{
  "num_hidden_layers": 12,
  "hidden_size": 192,
  "num_attention_heads": 2,
  "num_key_value_heads": 2,
  "head_dim": 96,
  "intermediate_size": 768,
  "vocab_size": 4096,
  "hidden_act": "gelu",
  "norm": "layernorm",
  "norm_place": "pre",
  "norm_eps": 1e-05,
  "positions": "learned",
  "qk_norm": false,
  "attn_scale": 0.102,
  "bias": "all",
  "tie_word_embeddings": true,
  "parallel_block": false,
  "init": "normal",
  "init_std_qkv": 0.0197,
  "init_std_o": 0.00402,
  "init_std_up": 0.0197,
  "init_std_down": 0.00402,
  "optimizer": "ademamix",
  "learning_rate": 0.000317,
  "lr_mult_qkv": 0.4,
  "beta1": 0.9,
  "lr_head": 0.00648,
  "max_grad_norm": 1.0,
  "warmup_steps": 420,
  "schedule": "wsd",
  "decay_fraction": 0.825,
  "decay_shape": "pow",
  "final_lr_fraction": 0.02,
  "batch_tokens": [8192, 16384, 24576],
  "max_seq_len": 512,
  "doc_mask": true,
  "train_tokens": 179500000,
  "max_steps": 11194,
  "dataset": "wikipedia_en"
}
MLP neurons of a small language model. Each row is named by its layer, matrix (up: input weights; down: output weights) and neuron, and shows model dimensions 16-79. Each number is 128 + 32 x the weight over its row's rms, rounded and kept within 0 to 255.
After each neuron's rows, "fires after" lists the tokens most often just before its 100 highest values on Wikipedia text that the model never trained on.

L4.up766 [ 91 138 145 140 115 130 121 130 151 131 143 113 113 204 117  92 164 119 170 117 156 142  94  87  84 154 161  98 183 126 174 140 104 131 142 103 202 151 100 152  90 107 169  95 129 146  79 128 109 167 130 128  84 111 144  71 152  88 196 149  94 161 102 172]
L4.down766 [153  69 131 134 130 122 153 114 123 125 130 177 162  76 127 216 129  62 131 125 125 102 143 119 112 103  68 143 111 101 171 148  89 111 123 112  56 103 145 192 185 143 121 124  84 181 157 150  90  69 154 127 172 144 103 114 105 160 148 105 125 117 156  74]
fires after: " a", " the", " Har", " ar", " b"

L6.up490 [ 94 176 184  90 138 156 146 109 147  91 178 120 101 156 159 124 143 135 101 144 164 140  73 145 198 161 105  43 159  65 103 153  74 100  94  77 141 166 110 137 137  68 130 229  90 101 131 149  52  95 154 119 146  65 134 147 140 111 187 117 140 139 123  61]
L6.down490 [172 182 150  84  99 101 105 138  89 112 129 138 148 162  69 116 181 126 138 153 152 143 144 165 105 137 144 158 190  65 140 171 157 110 167  93  93 116  88  96  89 156 166 130 112 136 141 131  75 128 160  68  89 100 163  74 175 146 140 120 113 150 141 114]
fires after: " |", "a", ":"

L8.up601 [133 125 145 211 138  90 111  42 121 102 156 180 102 171  64 163 141 177 118 145 108 153 133 119 171  85 149 123 100 104  71 150 144 185 174 118  84 164 163 152  63 132  68 175 125 149  79 142 150 105 113 161 123 125  85  78 163 159 134  91 153 139  81 180]
L8.down601 [118 106 142 142 159 148  93 157  78 192 150 118 153  96  78 150 114 135  97 176  87 136 159 141  98 107 123 123 128 151 108 107 109 124 175 149 125 165 118 151  30 188  95 106 110 136 114 135 148  98 131 109 151 128 109 108  89 145 142  76 150 122 148 154]
fires after: " al", " Sal", "u", " el", " Bul", " sol"

L5.up127 [153 128 154  68 154 124 134  46 125 128 128 100 105 131  57 128 110  62 134 171 117 110 121 154 146 129 106 118 125  67 158 128 138 158 162  96 115 200 100 153 110 137 122 133 138 211 125  83 151 134 135 156 109  98 117 133 159 100 106 111 146 144 117 159]
L5.down127 [154 123 155 149 111  77 116 115  97 116 115 157 125 165 161  92 100 189 120 114 132  91 114  44 123 124 136 147 117 133 131 102 167  69 126  85 126 108  91 100 183 144 152 134  90 143 125 186 111  99  78 109  92 124 178 158  82 124 183 150 119 132 138 131]
fires after: " |", " −", " +"

L4.up473 [ 80 114 116 129 106 126 145 106 177 188 165 167 152  99 166 162 104 167 100 196 121 111 114  90 161 103 123  82 123 139 129 110 128 155 157  96 163 120 120 170 149 112 155 133  90 120 130 155 129 159 143 171 109 172 135  88 132 123  93 155 130 125 127 114]
L4.down473 [ 87 136  96 133 181 132  69 128  89 169 153 109 108 103 130 141  80 112 111 118 116 121 106 101  43  66 113 132 101 160 129 183 144  94 127 102 101 103 103 136 136  96 118 115 109 105 161  87 150 177  95 134 106 113  95 138 169 142 112 148 106 119 128 121]
fires after: " the", " The", " a", "The", "A"

L8.up413 [172 164 194  62 134 129 123 163 148  97 181 162 141 179 150 150 110 130  69 141  82 112 120  90 121 169 146 108 166  80 164 101  72 159 134  76 165 141 147 118 136  75 151  95  88 168 133 110 142 138 159 196 203 134 136  85 120 128 211  84 137 164 123 160]
L8.down413 [133 119  87 144  82 103 122 131 124 124 139 140  79 147 143 123 141 129 170 130 144 127 122 103 119  90 109 144  88 153 131 106 128  21 201  81  62 159 170  36 144 215 130 103 121  91 127 158  88 124 117  99 173 133 134 139 173 123  94  78 152 126 103 118]
fires after: "\n", " /", " =", "-", " and"

L8.up346 [144  54 130  66 117 183 141  77 131  54 113 120  83 151 155 122 154 136  98 176 138 101 101 139 121 167 148  85  73 107  47 160 165 186 165 136 127 162 122  90 128  97  38 137 132 164 144 147 100 146 113 174 106  84 130 145 174 145 191 104 159 122 119 120]
L8.down346 [189  87  49 100  94 137 152 159 129  83 115 112 128 104 119 137 189 132 128 125 146 181 136 170 153 120  75 102 155 145 146  95 150 122 132 177 110  79 168  99 114 151 151  99 142 135 176 110 142 128  80 134 152 183 138 131 103  95  90  96 135  72 170 117]
fires after: " |", " 0", " 6", " 5", " 2", " ("

L6.up305 [ 82 144 108  60 118 120  62 144  82 168 150 159 112  55 149 123 171 127 125 147 160 153  76 126 180 155 165 106 124 142 151 119 137 149 139 124 105 185 132 124 158  97 174 127 107  92 115 117 120 147 141 127 134 127 145 106 126  80 150 162 151 137 121 130]
L6.down305 [153 103 139 163 122 115 134 125 161 138 118 139 182 150  69 133 181  99 130 153 106 151 154  72 121 132  97 131 197 159  74 148 118 100 144 105 147  92 139 147 139 126 124 114 147 133 120 164 142 127 132 103 107 152  97 168  89 124 143 103 118 125 111 171]
fires after: ".", " a", "s.", "y.", " an"

L5.up483 [133 134 105 141 159  99 125 119 139  98 135 122  90 126 124  98 211 103 148 161 124 223 123 102  74 135 162 163  94 105 111 189 110  84 114 108 111 139 136 151 112 144 105  87 122 137  98 159 119 138 189  98  80  76 184 182 148 111 222 106 137 212  93 171]
L5.down483 [131 149 111  91 117 146 141 142 156 124 126 103 165 127 102 107  14 162 108  79  89 115 114 125 158 157 139  72 101 137 116 116 116 113 123 113 137 114 106 114 108 189 141 127 127 166  75  48  49 160 141 137 178 119 109 134 118 162  59 121 163 123 190  95]
fires after: " |", " P", "ts"

L5.up738 [111 144 111 125 200 130 154 147 187  99 119 118 155 151  88  84  99 144  91 148 162 142 114 100 173 164 104 113 112 104 129 138 127 146 137 116 148 183 144 182  89 109 172 103  97 154  75 149 173 158 163 115 136 103  97 149 100  64 157  90 160 111  46 112]
L5.down738 [177 157 172 141 178  95 147 132  98 154 140  73 146 125 117 134  95 123 131 104 119 147 116 118  84 143 123 124 147 128 108 174 103 136  84 153 146  55 127 114 129 134 168 137 162  99 136 125 114 119  48 144 184 126 150  22 175 169  83 162 101 148 195 108]
fires after: " |", ";", " —", " P", " 5"

L8.up466 [145 195  85 201 113 100 114 156 169  91 170 106  79 169 112 187 115 166 157 137 132 162 134  92 118  55 191  97 133  78  48 178  90 141 146  93 111 143 131 128  93  95 100 166  99 157  59 123  77 135 127 129 127 148 115  49 169 118 166  86 102 169 103 187]
L8.down466 [114 134 171  92 123 136  88 132  77 133 135 106 123 135 107 140 128 146 157 105  89 126 158 112  90  81 165  74 136 147 164  77 143 105 160  86 112 144 108 151 109 178 152 167 154 151 103 163  71 123  97 144 116 142  94 115  96 178 135  61 116 147 113 145]
fires after: " conc", " Cro", " Bel", " Bul", " sol", "ol"

L5.up420 [131 138 137 107 125 121 141 153 110  84  82 110 119 195 116 128  94 143 104 143 193 116 134 107 142 112 136 151  96 114 143 155 159 153 162 132 145 198  92 144 127 102  75 128 144 161 136 153  81 126 138 150 109  78 122 109 110 112 166 165 170 138  99  51]
L5.down420 [187 116 114 142 133  91 101 110 134  79 112 139 186 101 134  66  74 108 100  84 119  99 116 106 115 151 118 126 118 125 173  70 105 103 155 142  76 120 170 165 136 139 123  91 102 130 119 139 129 143 135 138  91 140 173 124  74 105 128 163 138 136 132 105]
fires after: " |", ";", ").", "|---|---|---|---", " ("

L5.up634 [127 109 135 109 130 167 116  88 113 164 115 144 149 139 193 157  42 134  68 135 156 126 131  84 149 173  83 129 152 103 167 121 149  99 163 111 134 172 136 161 142 106  94 112 107 171 106  95 144 110 153 128 139 172 128 103 166 111  90 119 144 116  93 140]
L5.down634 [152 131  77 180  95  94 191 149 135 105 120 161 152 106 126 127  61 161 193 176 110 107 158 143 112 183 115 145 125 163 145 105 129 143 187 162  70 155 113 195 197 109 132 111 145 101 121 170 103 139 178 138 139 122  87  84 118 124 145 101 183 147 162 151]
fires after: "|", "-", "–202", "\n", "–201", "–200"

L5.up16 [ 34 180 119 123 187 101 111  53  81 202 161 179 104 170  93 160 111 120 152 131 126 115 132 106  87 140  75 152 126 132 168 136 152  79 139 134 149 125 124 172 161  84 139  82 102 170 129 151 120 100 140  76  81 155  88  98 157  66 131 143 195 121 109 102]
L5.down16 [157  36  71 150  98  93 118 161 212 135 128  77  72 139 139  95 145 202 123 118 151 158 116 176 147  91 161 145 114 136  52 127 147 166 113  86 162 204 180 156  84 189  82 174  97 172 138 132 120 111 136 192 148 156 122 158 124 156 130 184 135  97  90 150]
fires after: " is", " D", "-", " was", " an", " Ser"

L4.up519 [ 84  96 178  88 139 134 124 107 106 120 138 120 102  46  51 119  93 114  96 117 176  92 117  60 177 130 173 105 101  75 120 149 120 159  85  94 101 135 129 125 168 175 171 131 179 115 123 145 177  86 109 108 143  85 131 154 118 134 129 140 127 117 129 114]
L4.down519 [171  73 142 134 120 138 106  95 122 134 146 121 106 181 121 150 136 135 158 123  99 125  93 190  65 132 141  83 162  97 192 179  92 158 154 150 135 144 111  98 134 135  82 136 147 188 153 126  66 108 177 189  92 154 141 102 178  79 130  89 117 131 146 172]
fires after: " |", "ra"

L6.up572 [116 129  90  73 137 154 133 155 106 181 108 191 155 111 128 229  75 153 111 125 155 136 156  70 133 163 113 182 106 138 183 118 148 145 150 100  96 121 102 142 209  60 107  83 138  72 119 153 106  69 127 108 138 135  94 144 113 145 137 152 134 145 126 124]
L6.down572 [102 110 155 112 168 136 111  75 139  42 181 113 109  96 138  95 154  97 215 122 145 130  96 151 140 120 170 128 112 150 144 160  79 112 128 117 128 191 162  64 135 133 147  92 160 194 177 103 127 137 128 111 137 119 120 114  85 135 108 151 103 105 155 119]
fires after: " 201", " 202", " 200", " 2006", " 199", " 2025"

L8.up540 [113 152 165 186 153  86 114 111 150  64 231 131 155 150 151 115  94 134 106  95 169 182 127 115 180  57 162 192  57 143 103 227 122 222 124 106 142 169 113 154 121  82 113 184  68 157 117 150 132 122 168 124 107 154 117  77 116 125 195 144 169 162  86 111]
L8.down540 [137 150 105 117 105 162 115 120 116  97  96 103 122 155  76 110 146 124 141  84 104 130 112 167 138  99 122 215 133 143 162 163 113  94 159  59 174 131 112 126 146 104 113 105 185 108 157 166 158 141 183 125 118 123 155 108 125 169 105 165 169 154 139  97]
fires after: " |", " 0", " ", "ed"

L2.up230 [ 92 125 150  63 103 130  86 129 148  68 142 110 114  55 146 143 160 107 103 177  91 138 131 120 204 136 101 128 115  79  54 105 178 152 153 136 124  70 148 147 144 149  77 120 132 101  93 112 133 145 170 123 147  62 126 115 114  36 128 162 125 127 149 159]
L2.down230 [112 146 117 183 114 153 139 103 120 145 154 147 147 193 122 127  76 115 140  63 171 126 110 123  64 135 161 115 149 140 160 197 103 132 109 141 166 151 137 113 135 115 164 142 148 152 145 114 115  91 113 161  75 199 153 145 147 208 101 135 110 133 105 138]
fires after: " |", " G", " 5", " C", " 10", " 6"

L8.up50 [120 131 118 137  80  80  87 128 151 101 152 125 133 140 126 126 168 140 116  86 175 115 114  68 119 117 133  87  88 190 127 125 118 141 106 147 164  82 100 165 142  98 107 161  69 149  69  75 146 136 115 136  66  85 133 132 143 146 148 105  98 145 126 150]
L8.down50 [124 122 140 172 121  69  94 132 155 138 196 180 100 123  95  79  96 141 112  93  98 105 141 114 114 130 102 134 132 135 133 113 199 155 143 116 152 189 140 189  79 110 167 150 141 145 125 110 167 154 136 117 167 118 182  85 100  93 164 116 103 119 142 150]
fires after: " the", " a", " new", " High", " high"

L5.up403 [ 79 142 136 169  85 111 165 150 139  74 109 103  85  96 144  74 150 136 100 196 116 197 107 129 122 117 181  57 152  14 105 173  88 107 120 164 148 166 170 131 121 153  76 126 105 176 122  93 130 132 168 115  76  29 167 192 105 168 188 166 154 158 107 100]
L5.down403 [170 116 151 123 167  91  99 145 172  86 120  87 139 148 112 123 154 123 158 126  86 146  87 141  84 183 159 100 103 130 108 180 101  76 110 134 134 140 156 114 116 152 159  90 124 117  25  83 110 101 145 127 104  66 119  80 116 107 157 107 121 198 133 139]
fires after: " |", " Ed"

L4.up753 [ 55 109 121 150 210 145 127 136 125 153 152 149 124 170 142 135 189 141 140 171 111 148 141 111 119 171 170 135 112 136 146 132  90 153  72  92 163 174  86 141 130  76 183 105 130 111 103 148 110 118 138 148  97 162 139 111 148 126  91 149 178 165  87 121]
L4.down753 [114  59 153 133 145 168 153 109 165  90 159 123 118 152  80 195 178 134  94 165 133 148 113  90 116 130 132 141 130 126 111 134 121 162 159 126 155 156 161 167  98  79 120 125  95 148 178 139 148 126 161 169 115 173  94 119  34 143 148  88  91  89 107 104]
fires after: " was", " un", " is", " promot", " \""

L2.up97 [123 139 171 123  60 105 111 140 106 116 130  98 133 145 143  93 108 126  48 143 160 120  96 117 209 135 156  78  86 111  72 117 153 172  75 149 188 158 106 142 103 136 119 167 116 146 135 106 130 137 131 139 100 112 139 116 146 192 125 144 107  95 120 141]
L2.down97 [150 130 131 170 117 142  54 115  98 139 121 152 194 123 115 105 119 114 121 114 119 143 136 132 109  72 118 147  99 135 124 141 135 155 123 193 122 126 139 149  75 122  77 127 188 136 100 130  73 109 105   0  91 124 130 124 136 132  93 189 106 143 117 182]
fires after: "\n", " is", ".0", "w", " |"

L8.up138 [120 164 110 138 179 114  87 165 151 185 120 148 136  97 164 150 133 137 136 152 130  72 155  88 129 110  96  85  57 143  93 113 157 169 151 130 109 131 124 137 112  82 145  96 119  96 140 185 177 149  98 165 141 130  76 126 164  76 129 127 107 119 122 146]
L8.down138 [ 95 124 149 100 163 189 152 136 119 147 158 105 147 113  98 162 101 143 122 126  55 149 162 128 104 157 105 114 145  86 125  71 188 131 176 159 104 152 100 112 154 123 117 143  95 151 115 166 144  87  89 123 138  86 145 142  77 133 126 118  93  95 155 116]
fires after: " s", " S", " qu", " p", " n"

L4.up598 [ 70 131 168 110 162 145 138 127 164 121 172 101 132 155  55 105  91 118 154 158  83 147 141  79 167 152  99 127 105 133 100 193  86  82 131 124  81 167 157 122 132 124 137 158 154 145  93 163 143  72 155 114 143 142 136 220 127  84 130 121  96  83 134 174]
L4.down598 [141  62 196 113 120 184 146  86 137 187 174 208 140 177 174 180 159 126 167 125 138 110  96 166 128 180 137 138 151 177 165 162 147  64 141 144 121 178 114 162  89 156 101 163 157 192 124  96  82 121 104 141 112 151 130  53 162  84 124 109 136 140 113 112]
fires after: " |", " to", " hous", " a"

L6.up169 [139 143 120 112 105 121 140 117 139  78 145 120 125 157 130 110 141 107 108 146  96 157 148 148 162 128 137  98  70 110 125 143 129 184 151 101 146  83 122 158 132 134 105 181 102 118 135 132 148 178 188 179 132 140  79  93 152 155 164 154 174  89 190 150]
L6.down169 [146 130 145  83  81 138 182 172 120 136 176  80  74 108 131 109 131 185 165 161  53  99 164  46 138 116 105 100 130 139 143  95 167 128 131 165  25 104 141 188 119 160 194 128 116 128  98 136 112 185 112 150 178  79  97 159  92 109 129 112 129 121 149 102]
fires after: " L", " T", " t", " l", " f"

L5.up311 [ 55 162 125 185 194 104 148  69  87 152 136 121 138 119 140 110  97  77 104 190  89 120 133 112 101 113 126 152 140 126 106 108  53 159 115 110 149 181 164 106 153 133 146  53 131 206 132 111 112 191 168 127 103 143 143 153 106 157  98 112 147 107 150 131]
L5.down311 [112 128 118  94 135 154 102 151 103 107 139 107  79 103 158  67 132 154  81 131 121 199 127  74 112 141 132  92 110 135 112 119 158 103 202 133 127  76 102 145 121 105  80 141 115 108 144 117  88  82  77 132 146 175 142 180 103 127 115 153 100 104  97 187]
fires after: " |", ".", " term", "-", " ("

L8.up219 [119 121 146 115  97 114 206 164 156  54 176 126 117 107 168 114 153 130 121 157 121 196 110 171 176 111 142 168 117  89 182 126 133 143 119  88 148 152 127 128 139 129 107 124 105 123 107 102 109 142 169 133 132 139 187 142 177 144 144 154 138 169 135  78]
L8.down219 [ 77 120 201  96 129 195 104 132 103 174 212  53  97  94 112  97 111 157 133 134  82 153 141 124  78 157 159 106 113 137 150  34 138 138 144 129 129 113 116 148  84 133 147 133 133 145  88 123  87 123 120 149 164 141 104 128 156 114 136 166  97 111 160  66]
fires after: "w", "j", "d", "l", "sh", "k"

L5.up602 [121 120 128 124 108 159 157 133 137  21 110  98 120 125 127 103 110 116 130 159  92 139 109 102 145 177 161  91 119  74 113 172 129 127 189 125 142 144 148 133 167 120 118  63  74 179  88  93  95 118 142 129  91  84 145 134 125 132 192 132 138 166  82 143]
L5.down602 [123 117 186 127 129 129 118 116 153 192 148 136 177 119 120 144  78 140 123  67 171 153 144 138 116 152 129  40 108 137  99  94 122 128 146 175 154 140 157 130 117 154 188 117 106 107  15 117 102 161 125 141 186 111 136 115 134 155  95  94 138 131 193 108]
fires after: " |", ";"

L5.up702 [ 90  94  73  85 128 179 128 116 162 178 126 108  98 136 113 174  69 115  74 161 154  97 145 109 135 141  89 145 138 147 128 121 156 156 159  91 205 187 120 162 163 104  94 101 121 176 128 133  77 131 141 141 164 112 106 113 130 118 127 128 161  94 129  62]
L5.down702 [148  62 151 141 108 198 134 189 106 108  74 125 176  97 174 112 137 105 126 114 195 129 112 133 187 187 118  70 163  92 197  96 122 118  84 160 105 141 139 103 149 175 172 140  99 101  68 135 137 137 129  77  87 187 109 157 179 179 129 192 144 139 125  98]
fires after: "|", " (", "\n", ".", "-", "==="

L4.up705 [ 97 140 143 106 167 139 126 118 106 184 171 146 147 124 147 127 157  98 145 148 139 134 110  88 146 165  78 121 116 124 130 136 147 126 165 130 251 132  79 110 135 150 128 100  94 103 115 111 128 115 141 120 114 104 119 119  70 115  90 177 217 111 103 121]
L4.down705 [152 134 118 133 135 115 124  82 104 153  60 191 103 155  85 138 107 158 117 121  87 113 120  64 103  50 164 114 150 150  86 129 171 158 114  84  87 115 169  97 137  97 141 111 110 137 158 133 119 164 149 108 178 140  54 149  98 152 141 118 162 118 180 114]
fires after: "\n", "-", "|", " He", " was"

L5.up718 [125  64  87 129 123 205 123 102  98 151  93  73 113 106 122 166  71  82 126 127 118 115 123 110 116 135  17 183 166 171 122 128 126 143 121 127 198 124  70 139 152 105 139 133 135  97  97 150 114 127 171 126  83 118 156 119 101 121 123 153 179 128 128  98]
L5.down718 [163 185 140  80 152 127 136 165 107 137  96 106 104 179 170 120 139 152 158 133 150 152 132 183 120 122 166 172 159  94 114  91 155 104 117 111  63 127 149   0 119 125 163 137  71 159 122 112 175 115 125 118 171 145 140 114 171 183  93 135 137  99  77 151]
fires after: "\n", " \"", "===", "==", " “", " un"

L6.up154 [105 136  77 122 191  99 140  88  80 172 101 177 121 112 108 143 118 106  79 161 122 124 163 114  58 174  84 118 172 101  89 142 124 115 129 118 160 152 120 128 205 138  90 120  98 201 133 140  96 161 147  97 123  99 130  91 141 119 127 116 216 129 139 103]
L6.down154 [101  99 168 117 153 100  79 120 108 143 143 157 125 139 154 127  96  90 132 132 153 133 166  70 154 126 156 150  82 123 131  88 104 152 163 131  96 167 128 116 173 135 115  75 160 142 105 143  93  92  50 121 116 214 135 137 177 142 145 151 133 107 139  66]
fires after: " |", " (", ":", ";", "ention"

L6.up101 [127  71 108 107 150  63 172  87 139  89  92 142  59 125  94 157 120 173  76 170 145 136 104 123 148 124  96 122  77  71 165 151 180 141 120 175 100 122 126  56 147 153 111 179 103 171 127 102  84 113 109 114 123 119 145 114 156 159 146 130 187 155  91  85]
L6.down101 [163 116  83 164 138 151 166 126 165 161 106 131 151 205 136 131 110 152 143 118 131 133  81 127 111 123 116 148 119 128 141 125  58 152  68 120 141  70 147   1 185 120 186 139  88 107 130 135 100 129 116 201  88 124 151  99 144 105 145 149 164 142  59 148]
fires after: " |", "%"

L8.up556 [ 79 165  71 143 181 156 173 136 123 159 192 149 109 139 173 215 122 143 172 152 114 134  92 118 117  61 126 130  96 144 143 153 123  96 153 119 122 133 128 149 166  96 105 193 139 134  59 202 138 143 153 145 142 119 174  94 126  32 162  81  76 136 113 141]
L8.down556 [169  58  87 142  61 123 123 123  52 127 123  76 126 125 110 158 111 155  96 174 102 138  98 133 166 143 134 191 108 152 126 162 138 105 171 103  89 126 183  66 113 123 174 136 158 161 167 150  92 182 111 175 116 150 141 151 141 141  91 140 126 107 164 108]
fires after: " the", "ac", "est", " a", " an"

L6.up328 [192 107 111 103 137 132 117 135 139 121 101 133 134 133 164 167 139  85 131 148  89  60 133  96 175 166 102 108 107  93 159 144 197 102 112 145  96 145  97 135 195 114 112  58 105 115 125 204  91 128 113 124  45  59 153 146 164  96 104 135 134 160  78  75]
L6.down328 [100 157 167 150 116  94 163 164  74 102 127 147 147 130 150  81 119 145 184 114 125 128  74 223  69 133 115 145 126 162 118 109 132 164 101  67 115 123 140 128 148 166 105  91 176 101 188 124 150 125 109 135 114 153 136 154 127  76  84 101 146 210 118 100]
fires after: " the", " under", " as", " a", " was"

L8.up415 [106 140 137 134 148 169 130 160 118  80 136 175 188  81  98 160  94  99 118  87 113 149  90  80 141 167 106  64 118 132 142 171 123 169 104 172 178 123 104 151 127 134 137 157 138 103  83 143 109 136 166 164  90  85  72 169 110 127 148 112 141 163 106 133]
L8.down415 [138 147 104 137 130 114 152 163 115 103 158 172 155 174 112 183  94 137 178 146 124 149 104 153 132 128 129 196 109 124 121 166  93 119 127 187 120  90 197 138 104 142 112 118 105 131 136 127  81  99 142 161 129 127 156 107  92 111 129  79 178 123 126 124]
fires after: "|", " the", " of", " S", " in", " to"

L8.up396 [ 93 145 128 152 119  75 167 107 149  64 147 141 139 192 135 135 163 159  78 134 136 201  99 121 162 121 139 160 109 110 139 107 167 152  83 122 143 132 142 128 107  96 135 134  78 121 126 133 176 139 125 157 151 135 154  96 145 134 119 138  94 130 140 143]
L8.down396 [121 167 104 147 145 179  83  96  97 152 116 116 122 136 133 113  80 141 143 167 177 189 103 182 107 110 128 155 128 159 135 132 195  77 132  41  97 100 151  54 108 124  62 143 101 140 144 186 100  77 149 162 180  85 191 159 123 107 123 129 107 122 120 137]
fires after: " L", " l", " Sh", "om", "l", "k"

L8.up700 [ 75 143  96  86 130 174 134  77 170 129  98 158  84 132  81  79  68 132 147 154 123 129 124  87 158 129  96 104 145 151 151 152 118 156 144 173 171 119 168 141  81 141 104 101 120 106 127 164 140 135 221  96 118 159  96 146  62 136 161 147 134 191 152 147]
L8.down700 [138 154  98 115 124 124 184 123 136  89 112  99  82 154 126 110 138 110  61 144  89 123 152 134 119 118 171 193 113 153 176 145 148 128  97 131 137 113  86 124  98 176 106 104 121 185 193 114  81  90 149 146 155 153 148  87 119  96 148 143 154 161  70 118]
fires after: " to", " in", " at", " ±", " from", " In"

L5.up479 [ 84 128 100 136  85 209 183 134  96 134 175 131 100 154 150 114 142 196  99 154 196 150 197 133 144 132 146 115  87 126 110 173  58 123  78 133 119 156 144 164 132 131  77 146 159 137 129  78  78 126 152 109 104  37 106 133 124 116 158  97 128 163 116 141]
L5.down479 [158 123 123 125 128 106  82 129  71  90 115 140 126 141 151 177 161  99 143 107 111  89 167 137 142 116 229 162 100 125 117  67  62 119 113 140  84  61 123  94 118  63 166 159 112 174 136 114 148 134 172 133 159 102 139 127 121 154  63 163  73 144 143 130]
fires after: " |", "s", "levision", " Te"

L4.up21 [157 162  89  61 103 156 126 122 144 150 120  78  76 152 105 123 138 141 120 158 121 138  66 100  87 123 143  81  49 101 154 156 147 106 169 102 124 131 123 151 147  88  89 126 117 154  64  90  75 174 134 154 171  74 153 137 112  78 189 133 137 173 117 162]
L4.down21 [139  84 103 161 122 102  91 146  98 120 152  70 190 133 179 127  84 102 103  98  81 127 138 104 140 199  88 106 104 142 125 118 105  95 141 161 141  92 121 133 144 167 140 151 114 140 127  97 103 122  91 130 158 116  85  87 180 169  94 117 136 127 179  80]
fires after: " |", " 0", "ual"

L8.up659 [163 164 133 207 150 139  99 185 148 142 168 187 153 142 166 127 102 128 133 170 143 148 105 108  82 132 151  99  89  99 149 168  81 133  72 111 126 194 109 149 166  93 145 164  82 144 147 182 105 187 120 139 104  83 144 152 166 170 156 140  84 171  96 165]
L8.down659 [167 130 166  98 118 146  84 171 127 173 127 101  99 142 118  85 141 133 160  96 136 113 122 143  82 129 125  47 114 108 165 122 176  74  76 147 121 127 174 149  96 156 160 133  92 165 110 119 105 127 157 105 136 100  97  63  89  91  77 121 123 141 155 151]
fires after: "a", "l", "i", "c", " associ", "n"

L8.up467 [119 151 154 157 113 100 108 114 108  55 144 114 127 166 137 137 157 205 136 104 128 168 180 123 194 109 171 128  94  92 102 144 125 193 176 105 107  89 129 136 104 124 106 171 137 112 137 160 169 169 110 179  75 136  71 101 110 120 182  97 107 134 120 139]
L8.down467 [109  87 138  67 143 139 106 151  86 143 118  85 113 132  95 110 116 153 160 119  94 135 165  91 107  98 137 120 118 148 121  81 133 141 168 128  90 114 146 142 101 177 129 116 141 171 120 187 133 131 141 131 164 133  70  99 103 146 133  97 121 152 138 110]
fires after: " t", " r", " Bl", "t", " T"

L4.up419 [136 139 142 129 165 124 135  87 126 197 124  89  86 143 131 123 134 118 123  82 157 133  98 130 113 110 110 158 130 112  95 136 110 134 141 144 223 176 123 143 144 111  93 129 124 157 114 189 139 127 128 152 137 110  91 134  69 118 147 137 102 176  78  92]
L4.down419 [136 120 197 121 141 196 156 146 141 101 105 190 130 118 150  99 142 159 136 172 178  92 151 167 122 127  91 148 123 169 124 125 126 168 137  90 124 131 169 121 129 130 188 105 150 114 130 134 125  74 150 112 148  99 139  70 121 139 140 122 114  96  65 118]
fires after: "\n", "|", "|---|---|---|---", " |", "-", "==="

L6.up514 [141  93  83  79 136 152 134 126 138 152 173 139 104 121 111 173 125  70 175  95  95 111 156  99 124 124 106 136 191 165 125 138 126  68 222 113  47 106 136  84 201 109 130  99 105  89 109 135 123 149 144 123 153 145 141 162  96  83 117 134 179 134 142 126]
L6.down514 [ 94 179 130 130 126  95 119 144  83 140 127 148  56  94 140 124 136 169 119 108 147  91  92 249 155 121 167 142 137 141 108 167 168 156 148  84 133 147 118 152 115 155 126 119  88 174 208  87 130 134 155  83 125 142 128 120 106 157 152 114 139 129 106 121]
fires after: " a", "|", " and", "==", " |", "==="

L5.up276 [140 180  75  85 134 111  79 134  82 140 145 128 134  53 106 133 182 119  97 153  98  89  72 119 153 213  84 117  86 142  90 171 157 141 127  78 149 122 167 189 155  90 158  98  74 118 128 177  90 149 110 102 129  83 115 119  86 162 166 145 147 142  68 117]
L5.down276 [135 125 195 147 145  78 138 146  90  82  65 108 106 110 127  27 132 114 135 123 128 106  96 175  84 145  65 126 144 173  59 105 171 118 155  97 101 109 139 124 143 156 147 110  86 109 163 130 118 119 116 120 123 130 132 124 131 133 158 111 129 129 129  95]
fires after: " the", " a", " an", " The", " for"